Weights of a small transformer language model: a variant of Muon for these matrices.
MLP neurons of a small language model. Each row is named by its layer, matrix (gate and up: input weights) and neuron, and shows model dimensions 405-500. Each number is 500 + 40 x the weight over its row's rms, rounded and kept within 0 to 999. Numbers have three digits each. A neuron's up and down rows have the sign that makes its largest values positive.
A block is one neuron, or neurons of one layer that tend to fire together. After each block is what it responds to, as a language model described it from the Wikipedia text at the highest values.

L3.gate944:555515524523474470562520482459536591517526601522453492416517545469538592520454478480533545513521602533440496516481528503476472423503519458548511488503511603527469459529489537534486468464539474485553475513463477510440528466464550471518462428481517506534491568506516531446511519483522548530
L3.up944:447453468519539555537444538433517531475518510508544561499482506499465546500553513464406511510571500432491567527498442497550490532524521457550514434441538588424387460550510497517467536455561541555463434536513462545506523427437501468515493418532447468512463579507437536535552497539488452489
L3.gate1001:599439562508553500525475537593397551456499448575472505555544483551478474461462487514526507432571543505486550473481456515525514450433556462536498509547450542506485514515559504496490588555541541509496501499479484479501511498531581522456483453435477482516491488471544534494675526453510510497
L3.up1001:516563532465527569534522573541486455575440526538487526529544528499501530495530489533504512536575599585457401524520484528464518480490429472524524543486483575505477506515495508571488531505535493506532451498470619475548514569488493471502538507494522466415511501459522543454473492608565520522
L3.gate1145:544436463477514580487528441465413414533506539557502566485512487422419603499467437507552511528554539511442496490527478496524520485477446426522506496511453533527575509455526569503519492539413445499371469458437522547508574519433464489538468500557518516476483533506557468495544465551492564484
L3.up1145:468581475476502512480548451571534534556477548535551535529453557453413490451526493482563485492470492543545525564501528514512569436513533526582499537485501525533497486500492481527552460543580469447511514507467498540601535472505565454494465520514534509527429482502505428585524505531454531489
L3.gate1335:512541522521517540520504520529514505487504532489455505539540476459476476561497467496526540490551482601537553513499459543518502496476456501515562519446477512476571512517567529423459479515519509458493518500455433466519521462521538512468533508503479560508506507507445518492502520518516555497
L3.up1335:471501526497473549459530550467428585443494486575459550478485553516439463504439536501497565480548552423481438514467441483464490548429484527564509527473521525496504491551491509538502532550552573453552511505493433498537517543443525516551520453537490489529513452479520447580564546501478488413
Responds to: Tokens in Wikipedia infobox lists and tables: field names like Website, of in end-of-concurrency notes, newlines after header rows, plus some first-sentence was.

L3.gate392:546501427544504563473505481446538483508531504458472495467507478542477470492499477545502471481477503484470519456523486546471450515517478531451580455449488514485458428526443510517522506528442532507462513484498457487480510521585508513527563455543463475510521495489600492508466463526395515565
L3.up392:545477442565506522400475456499488547591491515480515469495517524496503482434509447514579475452494513509451523488530513540413466512586444507476545490516512490472470464538539497551499491500441532496540517510484513485553534533548504496553573471530530481483543532458605485574488469483490504549
L3.gate533:521490484499519494495471472496527563576524457501482539468528510457512425494506471513587532494467559461468435486422515477502498521543427487498492494436532449455544494560491550489504450525509483568489503555572444438550522478523544490478435484486446542384481455530540496436499464536559498514
L3.up533:504498460512500444476433475454572452520450474474412540499539470406526429476529560509582559489510567452475477553502579474546482428537482466563485463512500547529540548497502512386578493483466573542469470506524497513421494563497417490540477448490535464438460535436479504456491482519451521454
L3.gate558:586453562489499487443489512528518572485485435478569505520529477420545470535525559463534545537456537505534484495495503509536496451486469543506500551485443460542588444561512580418515535465469494439529450492517506464585600544538474542549519507427546569521507549523463491466527501491475475503
L3.up558:463502476542430482502480479502548489495482443479508464462461543559437422512520486436514515576486484475448469446530461510528451538506432490535434545548499510507510510523504493511497566545502588530504522479535468453587493468456499533507482555498507498448499549488550479565444486507491472559
L3.gate1009:517504505491462519495534511484465466446472496437509497456544490509540463470528451508527486500558562504466471547563484565470539526486507506419493479448418432528522547511477464476534465618570538585499458546474535511532598558544531393527507491482481487466540463474471468522508510497471515525
L3.up1009:539512484473466408532486564476494479519494457553459543454499436488454575526568527510541490478595498478433475538546477415574567524538419479471460462569527492508573460494472465500498488550490476470515513462538533508525422482425503501564512420508470485491487462521520536472487489494538514570
Responds to: Mainly "such" after a plural noun introducing examples (films such as, places such as), plus closing == of Wikipedia section headings and words like "as", "thus", "so".

L7.gate1281:497473490555513440500472556466573444584518534489466477479532594481497472458559506566562466532479503486474456541544460527453526505511548453431457494520433520511507479590477476496460507537448517462407538472571485506508469531438604511499414523523495499500499480516476519542493468436516474540
L7.up1281:539443552479485500539554424542569512487508479496463438488494491504507522567484436407488509526489502459474476524571476410547455561470475517555462489461571473533474468541476520511465478507500493564478509575466492595457485536550508494523516528482532492449487470465567450554422516510507482562
Responds to: The leading digit 2 of four-digit years such as 2004, 2019, 2020, in citations, tables and dates; rarely verbs like made, leveled.

L3.gate113:473519520524467526486475526543509497462467487482522474507498460454464534478470479522458537473483464478554508522466491491490483512473496452549462520545495525524490527451432527519473495396473530538442447501468586539483520570540494553547473496473427445563490489545514565515438489621528524541
L3.up113:514522481552537492470443529471494414506544509506515527498543501491548505511508459501507498588560522444491443485537462402475524509510496487583443475476491526525465568432497515533460474542548530509582485500524464557476544374409512518560486512488466501522514451507502473511482470494474475486
L3.gate146:437506514546587451530525517495465501527496420467486477523429529468463544478541525480473521548509507470562471477360601447496532426550485466559587504522497487500498460480484522494481443402394526462515505430549432454470514497501550565501507523548534550599494482482538600481548455485465471551
L3.up146:432546498528470468530497483530551547522499488534450443465467510437448492500490491507472518488415454483541482475408569428512528502516462516553546490522496509563518470517484450454513496478468555469469450490533484441468486491523503517425536497469441560470575536443497494518500434483535520554
L3.gate895:487475468439517475533500486505501514559523542456541428510501448480502614557568493427420541451512547491502507540486490458530493548490442497559521494507494448437532519450405439504443462442478459466552487555419489469483509524534509488445474515580521485511450544550549463484494531536465495503
L3.up895:512498512530523483540528553491530487463556494491468553484490536549520509537524531534510550507462573518558502481498504449493436456416520475459535458541515537510517473434555500459524481503446564602478479504533471450449499476520435520502454481499539448507515516535474515536458482470526556533
L3.gate1215:499496486548496583552464476509557475445484403443539435403560539420465438550550493454574514497509462460515510456548402458511506503508518573539452445552549549397461477468506503503541510506470426516456484511488471464497568506505537519560567452528501541488537506526500523468487512521475497465
L3.up1215:454545464446469502537413491548500501498475455431480586550440465446583522472571468528408520477509500489485494476472518543534577472503505475514456442488520543506457570535588520480538534535425493460517471491571546510524500501448510471505543450593509492554508537496486447468499457580514549491
Responds to: Digit tokens, mostly a number-initial 2 starting years like 2002 or 2014 in lists and tables, sometimes a second digit as in 12.

L3.gate101:475474475507469531553513512477483495532468518504434484523429504494521446523441492552519446518487577522502515569478431521530518521514574472492472555534473558531489461468510548477463458512475538474433485458505422532578468513495505512518519488483450468442473522496512449451471561515537544517
L3.up101:449526451459481531477476501555506480526468504612489499501495516401557504462556506558453454469607465488494521574450484519549451543422496529514545546449506440523459490496438502559519515418462558427493501477492469527529458521493522415490477595452528485564489444430503441521493510540499570499
L3.gate214:561537499505416535494531488486476504545464517457521495458474508501459477481483511461506471512554542498466489511547510474523554505481451517560387569453439468485521575501498503554471531530473463509462492536498498498518559554581516464577553472430538541448542608523517469538461486502496443506
L3.up214:507445535448509534441503580502456557528520486480489460516513532464370467483470564493555510480552429480572453541485494532540541572501476588533440531543507492554577520443485520532545517485522486412498574480480483440512548534490491468539513434503547439501493480477544493466548508534513575472
L3.gate874:480536485467526587464449549578508573473448445497531565513504570490421448554527409477511529540528484504545465505482469523508471484589511509490509537572503421445468511540478489476505562439515560504454539543476508522396450469451507492531462472424531481492524518582542489502456558476513550455
L3.up874:533482511521567581511510475521528484452414469539528498499413502432532469466470518505496528458534555428552476506546464532475528485520480481524495574479462513408527564513501488538538535480516509543474510413526518492486531450546557466541521473480562506447464489473512435529588518497535449464
L3.gate1107:420489520511515535449511484474511487454450485495457529512470506432497505496486485458516515471415474489472526500497512418611501478493472504608551462554504460616506496496486528501479497546480544481576515520492430422482548534483486422580580542456506527446378441479527482500552506493465533536
L3.up1107:460577484523480468483549421549469474578460502482470554618522508434418547502457511508505473541480591454533494482508462485593519399463499569544526539517614460494524485451537499513518518496524532485517526435458472506502525473517485414457501466442536420526490551447571488533551521421425482504
Responds to: Ordinal words for a finishing place or rank in sports results, e.g. finished second, fifth, eighth; weaker on role words like lead and on word fragments.

L7.gate639:461528569456495463447494516520420524496549493452542438549523490580523515510459509518498558494491513502493491548511569504459535400520491542535473520527577504517470505551420483500545464503463485449540557479458516505483504468495496593559449546495508559592424503508500505503464485506503408505
L7.up639:522534525492518582449490560507508498505572524496502483449515464494522526498564465434394521554475564539473454460553524484475556517439503597488539482552467500488434468515562494525495455518442444505540501530498456508510488532502477527503509587495513511553511502493377557538461538521481501517
Responds to: Mostly closing quotation marks right after song or work titles in track listings and tables, like "Deathtrap" or "Return to Sender"; more weakly, proper-noun starts such as Spain or Czech.

L7.gate906:552541531570476509530451549511465484547498512478563503460549502414537390453491491456559532450481427519478495473597515481534415491487509452448540446482466551516503448520474471553538505577469529528536474533513531483562517539471478498461511418484488495412492516505486578498475439472455456530
L7.up906:500555527499521460530553517518413545558487460549531547449576497479470476448516513478450486472487445502438548427520483501511471502422526496494485529543489499557482442577530516489567512562452463611466537559418534461493555529421493507484477543515530497487437547529480438499496497501516457507
Responds to: Closing heading markers (===, =) and row-final table pipes, plus career-stat slashes and word-final pieces that complete a name (ifera, Cup).

L2.gate112:511493525530490482467547529501492527554544499468478500521457503531478522472562492431508478542525478450532507465450505493502423526514541496509453502473490499462405459532516540492491517455534534508541477514514440440526474509527493548502490439540471527467503478502421439457525458463483462509
L2.up112:563417474464513495483467574530527545457510438534541471495510542515417472491536468502503496529550445498492530515492499474497527542430486547454469477498436534462556523470439525516442543608611534427454573440615380441547478500482530478511530518535499425496490495572522483463528591457451466528
L2.gate794:525461554516529459532549506465533557557517564515541484527436527500486545487514468434513433510458525506466503482467456559411493490473503534466411562559515604471553555488507497505512475471522471638477483485486444517553485588580529415529451510486481522467534583455488545424508463574468454535
L2.up794:496584476513489480504494538466511543579467479579495495541392493492515525387545478515471491457529486525496484463487421524487545510449510522468521444484486504562541415538485507466496486477538547541505517538478529500484470529557560430494457480553476471504445552500403465471534589487496491496
L2.gate1192:516492508466515461508458475525546485506446532453540468528474499476503477570606497537551449499494511502531509479487409507512461509497473497480490486484571541425563448482508505580479515563539524491466474472492543485473492524584491505469584472498463422449578537531471426529531516488464575522
L2.up1192:551541468467453514456524467508497538491485435500528526529577443547515456540544509603514476481531435543522530474540470506484488515484531448502450481456517571570483525538452470499469509474594528578555466457505474526448473485445533521537534459619511421473498557525590458519546474553551519545
L2.gate1260:569532538580526525491449479555545492541511498597536457500531498467530474465518513457581514536437570548564494486519492514502490500574553491520461552542504501520516469437439471457417508543575510506449439497493505549515436494478460475587525568546560525501468525420496477476457477473474490422
L2.up1260:533493530478508501457482481482481463512482546642547474488526546456498443525519484510505498475474524512519528454518503474511472522506505498496487488514480512509429546451436508510521537517504543433434535452462508487509486457457522489494536551540565482521416509517492484483470566479499464474
Responds to: Single digits opening a number's second part, mostly right after an en dash or hyphen in ranges such as 1986–87, 853–869, grades 7-9; also list numbers at line starts.

L7.gate1245:479456581462528460494460511514474447537468573530470479510520479485473507457534476549607535569509488495554531426455540536496476452488443481532429472505427481497491447539454519539467443517458508458515458472528466479507485518587486437625485536495421525474465481504505493541486467555442559505
L7.up1245:478557443572500520459556471496496507493535544436489553465507467574535451503528497553486435507505504508479514483486450483459517537376499493531476549566528520520471477421474507570511482506494531568421519495521486462545527525477514586518472539524467422528496523552441481437516478556442387457
Responds to: Words that come just before a bare verb, such as infinitive to, modals (would, can, may, should) and negation not, as in expected to be, could not keep.

L3.gate137:511513507539525525390535531549567499519522544487503500553549543448467566457475526509513477448504570523485525514461479585549538468569453575540551496514463461498460472536502445484508468503455529518551539484543533499604457501534559385561429500495487528478448460451463529561408477522504508533
L3.up137:521425489462524405454419485469550549523575465501482448485481536513527545475562496509513515496543456468532493553466451484480526401469543435523495455520477521533455424544465506497475572445484536383519501541507559507431519465465487569413515426448472515495555459520510496521472454440531567477
L3.gate160:568544548506534430510573488484451492453496512485407509549413496508448463528548496484557556480493507592574531534489482521459526509474473482375411503524449494541480512522501508493505514489499524590500556503462518517561482514481492538464575485494494449471521524518472432506503524488479489524
L3.up160:533554528492475460535466535534535531515486463493466498511447497514478591519574521528542477481587466403447511461409457470473489488509535453590511467490509470570552542441461488539454569459490529459487457488482538535464417503577516573506516552556445504444526508488514507548495496400537460519
L3.gate167:518449550560490525491523534529464443460464574547445528482503440446507447485584443516532441491526490499558494540573551467468450509454469521572543485438503546540506419522482534580431515495467463544498539476520528495449561480433494526538595470488462443443575484473519499473525517489508438475
L3.up167:403494491427484474448495565516510542587540555469585538547566472430479525498532458511527484412589477437526520566493434490454526476578521511439526544447482529503472479482463446526525507516526389488468512479471509464529454467414453453499517571446505472552557373453508491433462481529538516483
L3.gate429:510528485492507593507522556551467537544479532503479481503599522534555475585446474473494445444523473492426431510438488456489535526511428506455531525533540461555508497500471513512557561537479513467421474552499489490503457492499500443560508534470526503494502448493498554419526474519476475492
L3.up429:542455504462496526520477554510420529497562556478496517506503504503481454474506516512535487462465493495489510510460473460514560483437453478421471541493454440534506451520470503503515450417578533508498447460438470414533525515509536532486500519539550481437570561465461514512469478521530402454
Responds to: Separators and digits inside sports statistics rows and scores, such as the pipe or semicolon after a goal count, and hyphens in scores like 3-1 and 4–0.

L3.gate181:522441554520511527515530440488409563482428489529545484450550389517456496576528434410461510480489464449552515500487478542559458517502470518508528546483415485462507478502541415522522499526471519546545599440467510472534507462552612601531540525544496494604523476532461468552455469515601526462
L3.up181:501558496508584467478571512527415530501452496503485550429509462495523445538467511399516514447522513465476478558508470556552500449432446468463466500539520502515498483423555484568462493534483468514448540486502474515559508497427506540453479480506503594485462492523489404495457480472531572574
L3.gate528:519522523472551470548513480512456558455531504488558595480487532554546545469451526539519517497541563488491418535531464520538546476463511505508488489556444525410509477480470497544544488448504551535468486500534470527460517561574598499525574540458483505567506523471519481548450461460437522503
L3.up528:516550584491541565453481522492464539474431504429506545534487492461493566521526567523496511523544495501543464535482485567488546506478519455476498460501470564483544559479473505490452512425463557491426487508447509508536495497514564482518426533446449477516494471513529509511426457464502536511
L3.gate960:553502473557534501529486434494534450549480549558507520500480514489469574453483517461501560565497422468487517479444456496468552423517530471516540488494485574529515488358445513545556519516485478439419481463511505456495517568483592549464548556436474500438500479565491539543526430463589538555
L3.up960:457426542532469538443488426533540571462539463509547498413491475508506500535475604507464579458565503474436502530507542510502467489454522450478477502521474551468471509472490472499507481522503465417475557497518506549483569491519531490520551387459431539450510428504505514517549574473501466537
L3.gate998:464461562522466549529514493489476523499503422484509477463519575483486476535457546441476518452462537483459487480472439568441490484523429515436441503483480490534522472566569500585492460510548492455473502484495521407467519555485537584421593528510500522522476458517433512482553468458519539451
L3.up998:457450525526494507492565503515483517498495518497518520508455465461539447514516410449412440532513512504498479526527452545515552450525558558488448511497490439555461412483518411506449442408494541509482511492519515520499557517481519551467578541474479526494536409524452454500542406501466509497
Responds to: The closing equals-sign run (==, ===, ====) that ends a wiki section heading, as in "==History==", "===Singles===", "==== Matches ====".

L2.gate319:490512479551480500464469515550500447518489506453472407562599561501426559530468522588502484522488481507511483507472483513488549478479485470509501516493448442528456526505411497413495585509538483474481478495455503489524457521428490462606558462501463594465456485514507549471530456460504476547
L2.up319:483475421492569539483491470531527594452533501517472457493562525487460514465606487522585503593576533520461516563406526522504516532464463527461482472460414478563520434457480526452530483498483473475422515557547494462534523462458458529511530525502435516518488482502432514504492448522582539468
L2.gate747:438458520491461481574461397567532495511504521428453490568563487542521588533488529456466483489492481491458493501484487498508437386537409483547549477491464508516509529519432450493523577527548439458483500483526586532547534490479448470522540521548525509517513498493559518474462516468430594483
L2.up747:477496509466419521510440457455542528451479473445529525465502380533551496547483552533523498476518546586546488510427532538510508487472538548493587410499500513518455415574464495542551521529543498519474493519545511463498447459465477517577524510497525551541512473477495472518495498543500454487
L2.gate1023:507492486490472502488483503489484439513466508518460561445503476529414555422494513549473488446559449449499494525436514535501534494501495506500540507481491526521467531425467540479569575447467482570521519558527546490576547551515550537519487485463500446533485444437532473557542512508532496554
L2.up1023:477395504496396455492520441514500470504482508456416540554507408578484538494485531470511511510491470500443443552447560454509489497361488493461508454476549492490525516485499443446550481519534421499477551465452543501504507509555545530526460536458492498523549569453510522467471548481502505458
L2.gate1343:501525511463387470518470516617504495549485439578513471423488468489449534530485459554511489556533501547506473553461504410532475450531502559507543465485469512525510443505459513553534463493543426469454491491473458405468532528532528396504488485421513524598477474461584518497490469536461450438
L2.up1343:508480467564455511502541468605485544523483421551475506438483427483484519483530437560468513536441542512493475528478462475534436430464507514536522459496493502474562445457432460506497534519513490448452524511485612515503465556512527529503454453521442564561505512472553516480464517485504526489
Responds to: Tokens right after a match score or number in sports results, like the cell bar after 2–1, the colon before goalscorers, yard in 1-yard.

L2.gate24:476443502496510495449558465577510541466514500511507495517430564467460458511483462512465475503494528552573395546509533502510489506491486507589554486515505532559538404524488538538513531494473465528468476498476553517458510568457522462572465562456507511498501513479490489509472492442521504483
L2.up24:510515451538453594511534542580481516479468454478511490534479531503499501538473467509498505510514451466523485510480455504529433481513460498513421525470500520495467507517517557438536511536472459440503524536426501577505602542468522479566506542483481423533441567526531555460479463523504488530
L2.gate67:492510569473457575581514490468482508537499511554548378535518457542566495489434475412406539497481496458452521517445497541551514570447520422500512467415454516464529489495475514480527500519435467520446491499534497524565514504387517580549441452491546484511511530506560485549514503514473528604
L2.up67:467566419443512506534509556536501495509504520523525491461515419510499574552531524496517468438571510467538462536537481526508480566488476480488470467514441457469555523526499502454472503454527537562485465522573515589526481482515493425589504452517492532574576500533465490502521510519512507458
L2.gate162:462477526556491584472540516582538463487480458475533523477480442444555527510499596504561551524435521513573555510505538488448540480501531505507508424500554472529542494580550474529535442506488512487433538490508441484508471542524532558560544562532514494455415477578468564514540479518500512543
L2.up162:460523429555481492591550532540579532516483526446550467507496486443581484514499513451505500569480594473570490486544443480415538522426536380436586479509548453418533537451537488487480499504437503544423524509504488474447463520463476498466438499469477526520466553447476548455469480506533441506
L2.gate519:550510484500569503461506484493523516569516555442495501505517525533537515533446551513550504501489495481496500491532599500531508456539456482493581526541485560547507450472495503553574455487508541497467440511505446445500443521514465478544462469454590515590477476502538518430517531558519501561
L2.up519:498523464570533592528480443487536524482511452510595539513520496547509528521531493452486525567496452489519533498426580441521466499473477451485549412470529420496505542485543505537564537522526516481463514550504573488548435492504439501579485526452570495438461516455526499496562514540540515548
Responds to: Mostly well in the phrase as well (as), plus other predictable next words in set phrases: purpose to, exception (of), version (of).

L7.gate390:464414515525477450449509452495527463559462502411555497508572494502486481571446563419561514519535531468474530477513560517447504434497514512465557480455459504451518532515448484508476491522468435542554467560452527493592534541514434487450549499534575496514484518494491403498458457533488552496
L7.up390:496476459492417513527525484473538502492482470502427491439466418515541481494453521501598506501475508497513520434546544514470500364423523494526490489490518542505549475504516473500488512539501488510470545436488533489487518508482527549531533488512542476498438513507546521542578471504462458494
Responds to: Past participles in passive or reduced-relative use, usually followed by by or a date, such as created, founded, granted, led.

L7.gate1034:520619564481543480519507567512506560506500574452472488564552578510519564498513467545496445504460574486545517453505462496529520515526578472484541485451606452550545492514435504526509497484500517485528510517455474432502457488553539508522490528456509600440543514483540502509526524435524577552
L7.up1034:557587525461502622488476488415540514458450526439446548655510521483527538563542478507498559483423530536494508477473446501515487486502479525537469513447531439553509447496455495477486485431537492478476514445500483459562453466494529419489470526505526546460530469544516431493483568503473550504
Responds to: Word-initial consonant pieces ending in h (Sh, Th, Sch, Ch, Ph, Wh), often opening surnames or foreign words, e.g. Schrödinger, Thür, Shabbat.

L2.gate1:552442487496456483537476536560556534512506441436535541457540526458508496543417560502517548514517518436442506490500471492524469516548508559511454554534476449468439497454524499429496481559391458536477521463497483490526514504527540550503467523509505474524438544463549558423471450517391477458
L2.up1:454507498521443491479506506484530514441535502522575484514443556520499498484479487489504489523462499487440498549475590456494556491526472506510502537482521473481478519531491513451456514527433563571552484504482521523514502537530465485491535538473455528441442429503378502446486465521503516502
L2.gate28:501469468477486500580562531503528519516430535508390473510538472500545507487464480486422491502505484455466539513501564550431519463498474554499529528533510555482467481484483508541504504486497539471492537526430456504566469557582468543534526521502545537443560524542502467447470518493493472428
L2.up28:608489485449462523591468534412459481488520518570466471495489587553410511533515460522469473593452511447429448441544557446484516630536551504455508502509392490448516459478477531531472532485496536394478527515392489456482475516508507543515519474520586481400532452495492501416522506572428500500
L2.gate433:540550491469526533521542539531485534469469486497582522441475501480455500426495502510495544547511497506503582547522586530530480484528519572519548526528419484522511502452535460520522523524510499538530582455595513526499534566542505542489548624488513508468482468446559459420449526603468550506
L2.up433:554506463485524534505502507498493495432433512518481489486538494481531525530401464465505500503467493473515559509571519554573503546487498569470544523536451537439546475469510498504430581536517449493511609493507471557433522456556582520434470466528502535526456506515585492445489558460455464509
L2.gate716:551429521530544531606477440568509472524585573471495579487374483520487492508447561531482510490520498476417426551533505498467614529424516497474481512450503513561515536480494494503558494510440457453501494567509471495483499548438495452538414525452570493465496430495523548538463515507532444483
L2.up716:497590477562536493449497527611513518502515509539455473483480543522473484581513501504524489492442539505560516517531433460471519577463482474496496489508554531425498516537456424485543474612466530454475552542446571461519550490530504530526469501500490468441502496473503565456529441516514445505
Responds to: Tokens that end a short quoted name or label, mostly closing quotes, plus heading-closing ===, such as "La Grange", "Bill", ===H===.

L2.gate249:511512477479558479507434511515505402529536501500473540514494513504510550454451523560520428498548501542558497416510557539456502426521481517658472485463422533503440450462459503561483506520437534506539498531548505518477530490524448478477516570494516504516481507481464565488499423533504515554
L2.up249:484421488466477564538400479516494444516521430452509567490435476496481487497459479507425535441493523537470423469470481533494471505463528424526486543579484512460510515494475520530501478502388542472442502558540525516514504530495499532570437495464508505524463445512442564452559445470484519517
L2.gate416:459536498463478478534504478519516474492483473486487540441496579554555496485492524441507551511468509504522478548566479522473520530397466474435540570582477524450507548530547502509554487488474572537436562449445535509475532531493493561543541561578576473535508485440406518497515502473527504494
L2.up416:515494526494535535522484427490463513429590480531503528434440545484548470500409450496559540503539530481475504479457511428515490441524543522509578523468488516519416498482511441545545492531424455534496513499466476486550540458477566477487468570508526497513444470539561506488507558512479516494
L2.gate1066:505489447580544563539540533515501576512449530433543456463488498455545501509469472484499440498598507550520469545408387450479488398482509505512495499529455530489536515544534407497491539470465511513525448512570463506471506483579552439549439457482550509434532510497619462472501420429519586558
L2.up1066:494479484551512471429513484538508520516558535537430445467418504437458498523545472571433488514476475433459470504506535527500533480523430569493522473585481470477506521497538403475482599512504476474480563538535531555411424557494559499601478508485490449485526572536506484418415453527431466479
L2.gate1297:484523510497477520481425415522524485465484517476565519571527475500484514522510517410520485509516455513508466556486538531499528464460473523367512504527476430475532425534513429550491476549471475477382530461443463509535499538451499475542501505581583457575502462451491517476515511496483534503
L2.up1297:517474454496583476498495497565545494508470520491561460465546499499476496441472453515486509496550454478509531491488468480514518528488482508535526504475483459493523414510454434485584479491502462504524490450511591481527496533535480436554487448501440489470491591553515564523573519500535486480
Responds to: Closing marks that end a short named span: the === or == after a section heading (===July===), closing parentheses (PDP), and closing quotes after song titles.

L7.gate176:504536519527531445455521521466474550504540456446460503510437530498560550521504537494484454526525492510485545493503561462543479425518527525434461531582513575497458440485504482493547549532486462469417500518529521491519478510480567504492396456496468439511424477503597479504424431482461541520
L7.up176:472507491535471494463544524495583467482498449508515518502545426512493546526462515510547444481587527445471560499526497561503520471492422421478478456508452433496447470431532465436465468464480469403419498461500436526455589560516443449529512428516411582516523541542535503511511489477474488525
Responds to: Digits and values inside pipe- or semicolon-delimited data tables, such as match scores, league stats and certifications (2–2, 14, Platinum).

L2.gate301:461487426476472473484510468528463536519438553479481474470547483518434526478488492477542550455452464498515447613519511590458550480502483477477513442584475456520538550477504500548559448484452537533505509570476511507543450590491512536544479489503441462518538414504482483479526423530491391536
L2.up301:561492502504437504458495495500474545558568502472470513544531475454448492508446507487507548481510465584505562555400538505473479464427452558441514461508459462498473476590493528506522501537507480497532462559578497546510478553445448506470486488477478502524494519471557507457542524468435430609
L2.gate447:470553464514429511516553500482424505615531516540587515514468499523493492476542516535506459532549499536509436425423449530526478508466414530461481474480472539475491531444426461533450477530462448556405532486458563508471438472478503477526463501501506490512504517446460513493424434470511589534
L2.up447:500541484492484451472474461542574471469494478524581552444559505539458500512508455501448507431439472491500384458510421485535367470430501576473491536471502571424508591548530529532439456517452511489460461473524442474505544480475509591430457519424436481536477488430426523488432556518530552472
L2.gate973:472493485467510539511539478498554511558543481593500523460506438457483546542469425494496528425433515470491526513457489511554474410516500556503509481484426474526488540449459484613523485545542452533448533455563464590529489514475480536496580535415519575538471463464522493509567439559580504458
L2.up973:520482539451566575496588502465456517562433526555503570540469524487537493522516452483535550459436552431463456534501529565554470485490489509517534470558515478528536505550538487444489447535441451519492504481514493501542499532523508483486452525439516519496473501453548554417395490525504520504
L2.gate1302:499496547474535556474502519462495519563552457558541560498528532466531498493536506504518515474548404555399506512515579459525516457376546542486439566449508532471533541508501442458428509500475536554466526508444538451599451539458548462477499482492465514487484494491488505543465475505550509504
L2.up1302:451531515398560542546457559472469479536512513546512548554478526527509434507573544546501479524517478519470554444562536484553533491475538516471492496439518478457536518469524435503451507470497508587474551544538519485571509558534462489449495442482503482484508548493484499461418521502473506466
Responds to: Past participles of making or starting right after was/were, like built, produced, founded or created, before "by" names an agent; also weaker on table-header words such as Location.